{
  "num_hidden_layers": 12,
  "num_attention_heads": 4,
  "head_dim": 96,
  "hidden_act": "swiglu",
  "norm": "rmsnorm",
  "norm_eps": 1e-05,
  "rope_fraction": 0.75,
  "qk_norm": false,
  "init_std_down": 0.00368,
  "beta1": 0.9,
  "warmup_steps": 200,
  "decay_fraction": 0.725,
  "doc_mask": true
}
MLP neurons of a small language model. Each row is named by its layer, matrix (down: output weights) and neuron, and shows model dimensions 192-287. Each number is 128 + 32 x the weight over its row's rms, rounded and kept within 0 to 255. Numbers have three digits each. A neuron's up and down rows have the sign that makes its largest values positive.
After each neuron's rows, "fires before" lists the tokens most often just after its 100 highest values on Wikipedia text that the model never trained on.

L5.down506:157186125117172140119146155124134146147113185120116157124122147170134116153147131146118115153157145127191135145189116087131101167105139157143125105121183121157088135132153107106090098142099072156131139131117109089104079130160155100127155115117112069164124133146224162160101189119111124147
fires before: "\n", "\n\n", " the", " it"

L5.down162:171145121182072158111093149134165184132154178165157168133110163137141108069115145159145168129075093120109170156103112146116120173128107115067084095190132088091096146107066153115139136098162169155106150125148115135122116137168145165128145106125186152129175139136134164180156091177149160113
fires before: "s", "1"

L5.down88:123134113113181115141133110088130129117113111146156143142080157110095130126095148193129086130060136129155183174208121155080188085157146107109117140180106159142085158120152125148102131149105181089152151185094105085143109130143155157113156087185111176170138168118140151100159158148087059175
fires before: " |", "\n", "\n\n"

L6.down763:134153150145164123145070106106114168112132085139088100132119146178131150153130139174133075076159098101151129112162101147155133164104138108153215111096085085056146128126145102134184070062138130121126146152111130128137154132114199127082081134135087093158063123160060185139111106091107133191
fires before: "ed", "ation", "se", "ent", "as", "y"

L2.down524:078118081100035130102143094102183129119076149148166072104161078129131150095141135118137176213147118121101145142151154083144128130105152139136102130114155124141147128162106197212153085175086138095150085141084127110118129165109060059146168166171106151100128117109099188165118146098132138174
fires before: " |", " z", ":", "at", ","

L8.down634:087180131114117164087120121210137066123132155110137134098076127074094136161092108123146112132089127104161083170117142109106158180150140197124125128125138125196126112157020139126198112101087170087099135084055108085162177140091083120117172169172050106120174111136145164161122179069112123125
fires before: " in", " on", " to", " with", " for", " at"

L6.down617:157152165116138102079127083095176138195154131122143145099140077123083110165147159109089112115141129047066152129104127109156163090153140133115118126143124165142122138131135132155070179179129126121184050147094096094149108149114164075087091097131164123147134182131132152132153150130100156147
fires before: " "

L4.down183:132170119104114139075127137164138082125092165054064142101117084147181178110095158149130155051157136151119182100125178166106105153099144136164148165158137146121113108130127072132138116141129119165174089095136110156110180131126104108123065143158126121143180095108058148115143092104112107153
fires before: " |", "1", "2", "7", "3"

L5.down417:175187227104211153101073106188087098124120082109135151112139079091126141093078122157130107103136133135095133055102166142110159143051106152150167187094184130123166173065111094119118166138148178086158155068157154112096115137127112161128186062150144122164095104095149137151174167132175110123
fires before: "\n", "\n\n", "on", "s", "ric"

L5.down0:058113076128049123095145072114161117116098170092102164132132129160126104137123116122100077072065109093133125114110144200083155145187068128153081121145168075069150166129133106134165135123063107117137085118152147138106143162124093058120108131103172125126142158147080156136119170155133113147
fires before: "%", ".", " |", ",", "2"

L5.down77:123108113149184082051137136126120085109128144116181149150102154120151147168100100084187089155108128170094119159174180111174150112128117158124114137086119155163032091121158116093129104178130180137109175143122077142112126096130107123111139169131171126111114027146161153129227165145153172170
fires before: "\n\n", "\n", " ", " No", "=="

L4.down650:139178079107132143125073156158151113124145129115099194074152147097158177132099170108156116099103142132103114122071126128152149129108106123089126100072114133147133106116149103099072087174130124115149160076088116111149172073108133109102112127087119035101171070113170125153157087159123183132
fires before: "\n", "\n\n"

L8.down62:090139105125132171145185073137067103131124123144078124102152137162127064128146207132135153165212116113109065154130136073068142116135120069121141111118184165110171090213151163176121164111050167118202168142130072127099165151141128107185113099131114132077070110180162150128097062159154122143
fires before: "e", "ts", "ed", "es", "ing", "t"

L2.down68:164134098156118114122129147112077085189072139079149166107126140113086111120133159131157113147181146085099078195135111138182199201102131160101093195200133123164151078152160104122231134063141157181113162151132179106138153156166091183158092106158169092080143093124102134145061110123100136154
fires before: " |", ":", " ", " App"

L5.down633:134151132094215054113139042118122074141139186151120135147150184105066099128144176145155124123160115142116123115147102170109181132148099082127093149142088063072112153103096130158152124126194115099146146105091063076173126101134142130210078105119103128111105093104171112094133139134077146173
fires before: "==", "The", "===", "In"

L8.down321:096151126140111149109085157197124135142168171097136100139073111106136168074187144140099129190040138125132113097134120181161100142128097135085123073201097088136143164094115151078153164043132129126127110136143098156172121088188138151128081143110137113193100127130157185176129151131148081100
fires before: "s"

L2.down385:129157129055168128137124144171117085149147175080122144155081166166113128134120117095173088139146131137187118109084081167169121106126127140124128121102176095141152141084193098169163146165148125148174136135105044120070172081101136096149130142152086066101139159105159115091186139146149152165
fires before: "==", "===", "In", "A", "The"

L4.down582:146134117139086124100102110142127112139171126108122082056142129193152146112110165161183090040051117132190129065147184082122106127114112158130138110119157045183149170105150113126139147121128157119076177157130114136119097075198151120075154134115105081168146128131170098130159104146135097106
fires before: " ", " in", " to", " April"

L2.down519:148118156139083121148118071063117149182144138156129182137142119107139201148101138114098138135115123141113153061179091092137111100133118138120140145153089112095126137093111126067152142098083130093070207139127129116128141143163147143130071108133145144125115130156142089056122148064121126160
fires before: "ounced", "ued", "ue", "ity", "ually", "ior"

L2.down687:159154114149151136141198146123122181081116097125112132157172105130084127126160151143096141087084179137229162125059160110127140188159092156201103142153172135158132163137120137140165078094049142157149058147201118170084140090105130162143114100162110152122123159137172107206161172132164083156
fires before: "or", "ional", "ed", "iv", "ive", "ors"

L5.down308:114186101089164141168180122154117152091106097143106163079178136160085140144080148133121140105155137132097129203068157157121124142113168098160102225165144103174082113150142136137087146183141153116127131117102151126139123135073150154124095110125127063180094173123227141134142134131123128125
fires before: " ", " the"

L6.down340:110167136159141167048073080080134140156105133141142146108165138114056105167122114139156094130160134107146142106155111114151119184122142132129130186131065117126154090146134120131141096145083067073156079136066078121105139127131106134114099105112202105150122135081225132165139138110115111133
fires before: ",", " the", " he"

L8.down475:131159084080103071148204097128188164097152116118160116182082144087122129165166117183115102068128059105066116124167149111126157119123116105173124146175159163116148142154115146122119115090102058157144095121068141126163090144115136099095141118089166126133137092116160111135102154110085113150
fires before: " |", ":", " –", "7"

L2.down708:081150070132186127184098099139214106119188110113160102166087183128131150135075204147119178135145176136187154126129120097104149116106164130154152130139157127103109165089084155121136134090118094095124125124135107106140120123124109178107142093130129141178116118105188131131136165096087086100
fires before: "\n\n", " The", " In"

L8.down754:067127099100165129101109127123112118081144168107198097152058147125186081079123139153156064146119141115102088131162126167099169161105121132160127129182123093180092191080142169178102185169131145141100144153153128113144146155147173125106128133131141109105136125167112139096151155144145055181
fires before: "==", "s", "-", "===", "The", "A"

L4.down545:095173103113137135144059107102163137141112163097049123127157121163133120148080099177099154119139112152153158087109113175128111183183124113134096059185151082162161097116132119116185076105129119138107119112204159098156132147148122141130106117140073052179083068125137133146090177139159058144
fires before: "\n", "b", "i", "ited", "\n\n", "g"

L2.down166:125119135177082130174168138126141150077147122144136147146137148110131128081111188152123090114143135123133170133146169151114105179050096127148194121169132058042133173142138166064101151142153152059167128162139135076101157163144105112138109130135115180121116196101087078160080107102106117174
fires before: " (", "ace", "ad"

L4.down277:139088185163066123107135193081136154149181100135123107164158090070163128135153090156081115175170142074179113166131211091078131111148137071150091059162114178174096087115183215130161075101068125159106107198126155139123156113152134112118115147077139109091124069110146157140167174118132129136
fires before: "ose", "im", "u", "os", "ient", "ass"

L8.down284:105164199093130149119171146108138180101111130083135103117167144137152117186169162142154127139062168121096156131078170108113131158146157107162164115097113080080132143116116179158213103087119132118092165128115131204087125105128126089136106157147144099137113134067118144088071176155123138134
fires before: "y", "l", "ing", "ies", "ation", "ives"

L8.down587:159185135092149081102089152061198086091133185110099129151096086085101141127124110065046135176137109105168106143069141153148171117126114122159071095141180137177152141167082080131103109146150110083064120132163144057072141124100129120148160173150112078159118129119137128072130226101143103114
fires before: " by", " as", " in", " with", " to", " on"

L8.down382:111142140137132206090129169176185147147069108155114174131148088102120101143193101190164114116139139176080098145113128121096164111127158147143142164159169144189178121119172133116119103145130116110067092097134086046116119132097172078071167100110203094164120121131136144157144135093126067142
fires before: "t", " on", "ter", "ted", "s", "ed"

L2.down298:144149113099132147149114160119123103163107109160132125176095140093103106127164087131183124151098119065156137144121140195144107116133128165132077145154150121096124131133069118164150133137118210106132148155144092124115144152176190132086144118123156116129108105161173142143140127139160157122
fires before: " |", ".", "%", " /", "',", ";"

L8.down699:130160119182152121099167077147143117110117125087110143146171129138119116204148125159174141115157131102136094157118127138107083160141169145116146126144140076127148145132134081068108175065099135104133122158166165086095119237070162106169085153111143135155135199091139118148154092111117090147
fires before: "ed", "ing", "s", " a", " the"

L2.down399:173102192152084097112055112097116170103164124130096121122125179150126105157083169036171162104159131093091163127159163150088166065099121163148143126141178097149116033121141129129064095120150125078079119118168164175104148129183157152136144100121118097135113170112108154102119101123120111142
fires before: "ed", "er", "e", "ing", "uring"

L6.down685:111132107160157100104162076132117154112192107194144137109159170138176164176136160097150154174160183140123169130124221095138104132112093136160101187162140167181155110167122124138119177131117117081146117116124128073078112109151199119103097151104146127161129141076133185115173156108092145148
fires before: ",", ".", " the"

L2.down417:092156161094114122071130118205156135104109085110170118124101166104132093141085093178137130097097100117137147143103104151144133097101155104112091080146192085111137090139185122120183133113131095121059126098143170169100107070114109165126088134121077111173104122115163125106116110150125072119
fires before: "\n\n", "h", " American"

L2.down172:192131104073160165129090085101193116121118168206157112121157142137074131136117134135134115140140189112148170171102138115118157105163117122070129070104108116187147117168125128192130134131114096140118065182130117064119069153143093116132135115090178205073155143111088165169133144197115086129
fires before: " ", " |"

L2.down650:172168151112129154140115086065167084100068119093065127170113099116156177131108106135175209103113076138104176161153135116151124148189143143079076108131091138134161078110181207084125113084159126129082080154155129130110151109168132107124159106128198070123137173163172130134092078176086071202
fires before: " of", "y", "s", "n", "ag", "ic"

L6.down95:146150076125165109142136174163132158103137162181155143100135138167121108152105176125156112109104098094164157162159077120155117085095090184127081096123155116117135133096095116137116037042130169130100132141164059096154080082205086142188148159147195099132119163187119138136093146154169125090
fires before: "s", "ved"

L4.down588:086179094130115121093145179164097184172113156087111184096080092156134046095133107169157146116087096115144070151128147101116141188140126104110102093146122138086137169089093200141086149153130195130129089153118054151080122148065145076102149168115152096152150124150114141105160110157153159132
fires before: "=", "|", "O", "C"

L8.down369:131073075116121091128134189128140129114082128046146175126162127115146125162103146124105158086153197091108104107138118106122191122154135109139153129109188144036111069063158161164115077123136116085125107147174086126098089155116110132141105139100129119151153076154127201160173117206163140141
fires before: "\n", "\n\n", " Q"

L8.down763:068043079138139160130095115076125121140136093088151090028141095182109096168118167164174123142132156060156170131175204120143100112131110120079197094071108105113110077106161147128098173146154143156187159131093126071198116099118142166087167130100156103109108184135094160157161177111109117074
fires before: "ation", "al", "ous", "us", "om", "ated"

L4.down19:095115150218097121119181116109076160102162146165148021142096167079099192134067081109207139140166121166152107169108092138080106129145128133116154077074066112183138141121169153122122154119107138144098054086091142093087142127157057125104199165129098122108099181142079109121120130122099153135
fires before: "ican", "ent", "ents", "ior", "at", "ish"

L6.down396:126108108084116173089148119080145167094147081083101157133110134133106105162125162127102150144115157108110128165106142124071111105134071166149117151120105180105092149124158152092122157131133116167116123177157173098122083091220135134193094090138108139134137149123170145142125144132104136110
fires before: "ol", "est", "it", "is", "as"

L8.down507:105117146125175149173111061096153091126099178139075159178160146164110186135092053190130127118140115056173144150135141141184098101113110181147135118159169089079121196117124175092137088098121185177171098123143090116160182156123068143121042154150155175148143142086180113154154151121105148144
fires before: ".", ",", " in", " (", " for", " was"

L2.down562:140112140134127141128113100096148083174124177135158129141138118171113139130157125085115163145124080142100095136160139155106171127137097087125143150126138158119145164150150125162160069169147153147122158105141139128192122080119147121132076102169109115111048046131168112015166076086134106163
fires before: "xt", "ed", "igh", "ver", "u"

L2.down199:198119108153099139162167113108120128143083131126076152129128140110116120143130141069129135166085155174138133094112156112095091092113171100134087178157119142141179107168129122133200117117073113110124153112130129087135116136102159073156124115114074150116093148123103158157166160154141136198
fires before: "ital", "t", "er", "ers", "est"

L2.down513:124163112100157138105094103134075125120075110147117119118119137073109088119082075111149111110150090109117136103128124110125117157136125149113164102135143128112137163138107092054145149185108114082180172130103105179136124185078079136149126116082162120134074133091124124145116079147112106138
fires before: "ed", "ing", "es", "e", "er", "ered"

L2.down533:110174172147116063123139131124164120161163154112154160122162098103165094142072194117153091164153132139098133136120119145103107090110108152170103147156124147143121187114129142159097128145105192123128132138178146102105146127120186150147081148164167101145137145096131163056152064137071145141
fires before: ",", ".", ")", "–", ")."

L4.down16:169083166153148157124148148203101152115144119083130099114133125105134136160095160151148104154107105121108136144125134114089121128146113116159115121102082095083080153158122102152091140091145109142090109118195167080154148085128140146193111109125176185132103176126168121112136134097136042095
fires before: "ed", "ing", "al", "s", "at", "ific"

L2.down701:144124123109158148109123123108124124144106105079166133105167116161132098103118141160136126153141155173094156106130143122123109120167179139099119148157127135094089164147102151160093137121081127144092123120150123104084194152083067103129073110092133087142137070127155150132188174082126111103
fires before: " the", " of", " his", " this", "ial"

L4.down656:100104073075145152106072093111172116140137151180075136101140119104123139147091141168116163163116086184124144136155142097139131135124116156147088065130078050096141122107086092112102157118138143132127166132152121189173090177125139167120114131144166125114052095190105109112159145095073117180
fires before: "e", "es", "ar", "ed", "el", "ie"

L4.down739:164143103157090090132123115085158067178137146109106157134116135149106126113190152092093100099129052132157139138134158130096171112113154093169076133144091115160140153121139123125094128153128087166125177190139132148171128142066117110165132126148167111182172184173233152127133074081107093186
fires before: " ", " (", "-", " App", "o"

L4.down283:147119108122121112079116122105133073158110109164080141115164070122140097167118104152184140097110117136163141113140173138096139168171177085110182096117077209169126106123149088097148127117128112099198091205177129061137118158118096134149081132152111176115103132142119110132094141116125089143
fires before: "ounced", "ive", "iv", "ially", "ual", "i"

L5.down611:109184106101172052117104149076094172112027175130102136158118131130119153088058089118126119133108134126145148194176161080143126115132117148073106105145148094186081133164157115166130108134134117178150142141124221169159171149098092107040153086095096090162130141132101145171151132164095088160
fires before: "\n", " |", " Be", "\n\n", "L"

L2.down212:131074151201087147108121121121125167121111160111135129128157145130127152101140090165148140112133147192084174127142098130077098126155165177144135120130150096162176122192137162145134097118109191143199087076178173118087125094132066142141137135162086132115130077149079080103175097104120088099
fires before: "2", "1", "0"

L4.down668:142109094161094102085113135186123139076149172067148174090140183109177070151065176130140098144122164141103132133134184123152096145123153119151132121122105107116081129141131161109081099139167131115166082186123194176154084111140186103092109085094196136104110172132106134171156119169115184156
fires before: "\n", " ", " P", " G"

L2.down394:132127122140119182127102137140117138155140166115147172113114143171118133110154095177100103188167189179135161173141106097102116105115126129127113129148091222155105100119091151126161121153107085130103055131115058126129055105138116157103152113153112123113103148127169100089148128106104064095
fires before: " |", ".", "vel", "arn"

L6.down326:077173150176111166116118123110123175109136118175123158139160099145111184167073166116157132134120166143158156148127185133161187149117177132119107139124186104136139083138143162166120147101130186118115124145130109156140131118087094163163129147113148081095042169133120147125083153084120172094
fires before: "ent", "ents", "y", "io", " of", "i"

L4.down689:116149134171088122137144154110138087168141147114049100129161077108073060135149109093153163172066123118159137132100125115094146151110114149170121154132145128135127185134128192119090146158112164131173137136117175162138148135155179156089141090145095158157143121128157140085127100091199195086
fires before: ",", " |", ".", "–", "%"

L6.down114:100131102127204118098065066067170102132120106152179181168128144130156161194154150146125149134127035070109091189119156099148133148188152121107140151105074096121134110191179102132107131136159164133144141108088132156137148165103077138123142085108154105080079098104120136111137104146098187131
fires before: "\n", "et", "ar", "\n\n", "ited", "ation"

L4.down383:129153086145094120108129102146078083188146149105115166114088097146156127070114145210133122126143103128137094098170201128093127069121093124201186073137107144127133138131114161177114138129113147141158195118067097108122144145132139153123095163180119095190152126210080121168147160129125116152
fires before: "-", "==", " "

L5.down482:132096123118140132076180112191152176105176167113150149088125163134138098166088136110149178165040014110085115117090139157114139158111131163172139179093169075129084136149169107133137177198147123114118109114132134145098141073091094125145109180065167141146117131135137146090134155193076099077
fires before: " ", "\n"

L4.down433:120155096086149068160196118124164140116124079107145110089107113161179163153080069155175165116157103157069115162125117114141113138105138138190179138115116062080085132090126069130135203105157127116137080128096102076097117183089100137138098133113082098124127109160142127149119102122020091082
fires before: "\n", " ", "ist", "m", "\n\n"

L2.down504:098173179125152169144078105163133104136079132119136047163061153118157088097133112162079118138149141090121088145143114060178130107100095092128157060122098136120067149140126131093140070184108105095076163124144135099142120096102096113095098110192125157135118116118054182151111094123163072192
fires before: "xt", "ed", "igh", "ver", "o", "on"

L2.down476:115137121112093084150122123148079118132150077153148100114148148093136131152153191154136089162145116099124149067173109128081091105161094143132113147109189159132134093140103095061107160107114123139046172244135109102122188118095094150064069125137140146092138136097089149135113104179124113155
fires before: "ed", "er", "ut", "ing", "or", "ment"

L2.down80:150100100054150063089181084099129101130103137113088156139164155085107161095103182181114111143129191097140153064116094179116163159158131093101121173183146087123148076117139137103137148127141056108096149143147219106119114131101184169114124167125088150148187151141131195125183140142054095171
fires before: "ed", "ation", "er", " in", "ers"

L8.down550:137116117127102111119149076142136172094175157173138143143209157147151093222133190140142111156181071133135137111151133147168077141090159116196111140113189103130157150175155124098087178189103108096162144160167155081101144149104107054130114101068149129117127216098247119109105168155089082126
fires before: " the", " a", " him", " in", " with"

L8.down433:121125119189133100120109124139146128078139136148103126047101105133210096156133142170071133170122056064106088140185152104145133098152130164112197142168170123067121142184093153125101078116191108129126122129131137092088067101160106156086217184110134139148114146190115149134101087194110149096
fires before: "a", "ough", "av", "u"

L6.down558:108111172140102181195141226169171136115144136122164138115120136137172120157188167130152114122100125179072039184165139124149119170193100145145099169121194123155069169057137105132130124110128131146165142096108133142079146138190160131212140102078121141112141113134116142161120129133075129132
fires before: " |", "s", "ries"

L8.down120:000145132097086100154139109095129150148121188109185092139157111094107151147158094193140119129085114105112074140142208109178088134130132092102096152177146160114133141124103078129130116160146106046161182070128134136149119115120130123102089099115096147096139141055178118078119146102112125125
fires before: " |", " (", ",", ";", " as", " –"

L5.down597:118122181116168131106175062186198144119145199146118136079131166046185173186125145101169118183146145090106109123120159161093096122103198145105152118152166071136118141129136147135184092131123109171118094166146116163110128103143129137097100126170128106181145176146230110092178139095116143173
fires before: "–", " |", ")", ":", " W"

L2.down673:159130146140072163122175091119156138149112125135125101129116143151101087120123127174194157165106102153146214106124171180136056116155095122157097122138143144125151117143085148130102098147105197170158090155076118063114124112145119119104104133127140137120113137170163146095089050112164120109
fires before: ".", " |", "6", "-"

L8.down398:083103186154103062073055130098173100089123081132055082151158155141096132124139081157137160089120114129137154123106145075114105171105124130091146125137120080156130177155101151133123130174218097129090172088154150144077144154117123107110121152118135094154139113137088164120144192137120163075
fires before: " as", " in", " to", " on", " ", " for"

L5.down529:131086169124164173131101138089137120156157103119129212129132130192101167107129075110137142155142144073171090200173121073150123105135142140160103170103064145113152139151176085135117144172179140095132104115132114090186178148161119138092164091130123164154124193091174125116164124131161130186
fires before: " ", " (", "ar"

L8.down412:111105139151165106073124114217093106105105079133102134097211128198147181155072153196082116085164119123087158140163101132111078120077105200079128141174152080137104119125105091160101126162158091092127082127112151136114109152077101114094120105071120103197131139145185128186107156100103131159
fires before: " of", " |", "man", " Gen", " (", ","

L6.down180:138152099175102086083166166095093128115066103154137099108096108147080182148134140156114153150115189085132155073173193146161103145180113134124168122068163116142097090123106168128179137110127170107140143099126098151113051109090128113127129147146113150098174189199025145153092069127154151119
fires before: "7", "3", "6", "9", "4", "8"

L6.down185:122149162108156047126141120146124145108104147164110130201110114162143079169098093135128088100162120151141116136170121110086152122100130082085167134063138131115092143137086097106201150114153126164129115164181124090040175193163085102134108108137138143143150112125112085108072187149171100135
fires before: "iv", "ive", "ress", "or", "ued", "s"

L4.down751:137107119063135153201080099124090090145134123109136128095110099113106122073098094158135144077100148150151114098120136164073168146087151164162119111190118117130165122175147112157077179103183111145091184121115105085112143173147162119119119096122098128111058116167063135167137154195144109122
fires before: " |", "\n", "\n\n", " /"

L8.down328:158109105152079136132124112093122135147123142120178102157133093165143159105150135199147094140149111068136153144117123115110130120065124163096111098133137084164150101137201154081098111122174176125147097143128094081123125144126134165138129159068138139068132165165149162092126143156132061143
fires before: "s"

L5.down502:118147121081150071118093153211159166097160086141171118106053133154142067116118158158151079124149140179109130157096162152152119127161229115118187087126126108086125111076121150059133128146146114152128132130186113171066137117145131139169117126186131108104155152104090116107138185121161177084
fires before: "=", "C", "T", "S", "M"

L6.down555:126142153138116096098142166143153104158129074156134151116137106131061146167161150141141132096130118093106163169111136161115131221150147156104116170153194123162165168112074076133158110110114097103072124082088101108120112146086122084132181162164084135143137205136153118130125085126171125101
fires before: " to", " on", " in", " from", " into"

L8.down476:150160101123170148160079141156095122152111088081145108153106060134182135153130123112115122146168107064152156141159107093134114107131078190078103155076167157177129116186096211149099113094112174134105168128150086073159113073176144073064095122140100096172135190148064195139123152144081093084
fires before: "ation", "adem", "qu", "ross", "cept", "s"

L2.down153:145213114143164105132079145103170111104110143124146113144096044158105120054100177116149182082112187114144117131080118083125094148148103072130109126179122124179080134103117114094112155151156075106126104138170115174130093137147151120084147106153108056135110170123103073143163096158159155120
fires before: "\n", "\n\n", "ion", "ed", "ing", "or"

L2.down61:169119184189083163154105147108129110134128159084129171108137151076089088127143133115140172131118153078133140084128190166118104154080169127160069123115099126087092143114131074130090157124109143195119110096140130157153112117178160177128115126153106111112135100164128189116144118114089106120
fires before: "er", "ral", "re", " —;", "res", ":"

L8.down719:121136136141145143151130087106123125139122044148112114124142109131071255142120111122106144114118189103102141136121143149080125106145123132118135133190145123111131127137142175105066161115158177180111146134115140093124165126162135116093152113161098105130066154192094153068139150151119154161
fires before: " |", "s", ":", "k", "one", "ed"

L6.down746:111115155098188120179124173160101088137108097088132114158182120126140116153074074186124147186112182163172155156120170158112192086114116133086067128087106133101136122123132110142099126159155105077145108172097071140155093223093105161095120098184109163153131137076212170124152122117122101166
fires before: " ", "\n", "\n\n", " Be"

L6.down484:117125111191146110076148124140088176089126129080112108193140092150113137114164086134142072145136113074130109076129119106125177114133150118170180154104181151146123115164147089138132149065068129125051074080168158125140175130128157101108128128135012104115099136118150111157128139170122141114
fires before: "ed", " the", "ing", " to", "ible", "ind"

L5.down128:186174140159163134118172077112144118138106131195109084121144145090175122155137152055141154134112117103135175175085103131137172117101148193147137127100169210134063083147142104166085115120116116156158163111122160091112159164103073152119144084159172119142130172132162146142210134142140073082
fires before: " ", ","

L2.down380:110162164056116100015191149098137163181137075168102096152099120171154093123117185073146125124129102172110145073108087101130120150144154137104201090123104103108118124104127152103175121133111136122126145150128122094178064133140115134195034163144106171090127145139112105096157200129092060101
fires before: "ious", "est", "f", "er", "b", "ol"

L8.down178:087121171120055169122064123081103091029122137141138151149120101173128172124169117095106235170142139094106092094116155162105109127127195134070094060120126122147164143122117147144106139088137100058100099176102139122134117188108182143141145123038126091100134158144046152141121059101137119148
fires before: "er", "ed", " |", "els"

L8.down295:136143134094120119115106126110113102165163140078090099114109121099085162130101109157139162119136110156064128157079100141190164138125104082129125155154152131112106127153153166160110136072138171064164127120114088131179110120140128086052123066134158152128152177156168143124150141140148162172
fires before: " "

L8.down301:145180085113187090146134097177143059164124136151111085132125097166160105104088075182075085028110144083127097127142054151132163133170124141135120142122163139168155128114164101193077210087052123133161112180140146110122155144117086152146098136099105177103085140112145103183144136099153172153
fires before: ",", ".", " |", "\n", ";"

L8.down615:107103094164211128183119127133104070158097086116148150162126138105103155121140092105124148112170186125150140089113136127118115136127145155137102101139131156113106140094139127097129134133133118180153147096124091142131133140096191099141183126167134095155110134092172165122142146104116174150
fires before: "==", "\n", "\n\n", "In", "==="

L6.down163:092204070119149189136115143128088165162111129098194105150185136132075101137114116138087142112128114131112091163101176158129165137215114169103095163079115106117121166142190206108125105136094148105121104113096134130134131137116131113178129080139094168112157137121057133164153078132197132123
fires before: "\n", "\n\n", "ive", "als"

L6.down249:155106130130115154120141104161144118139141122118128088113194133128122101176116107111170111166167157117099116122146165100129115163102213083104119184120169091112115159143114127082108111155116092079128143135082126124121174127079121161135185134155116148108091102097191070078118159088115124089
fires before: ",", " of", " the"

L2.down339:141064115125144123126133103169191095122128058120140144128129124087120081168104107149116091107195165212147108125106124122073150112147206163107075124128103093089137117091089092191179164145120053166123115181151084108097157107100104138135109111123118072134125143083135123118067118182077139161
fires before: "==", "===", "=", "|"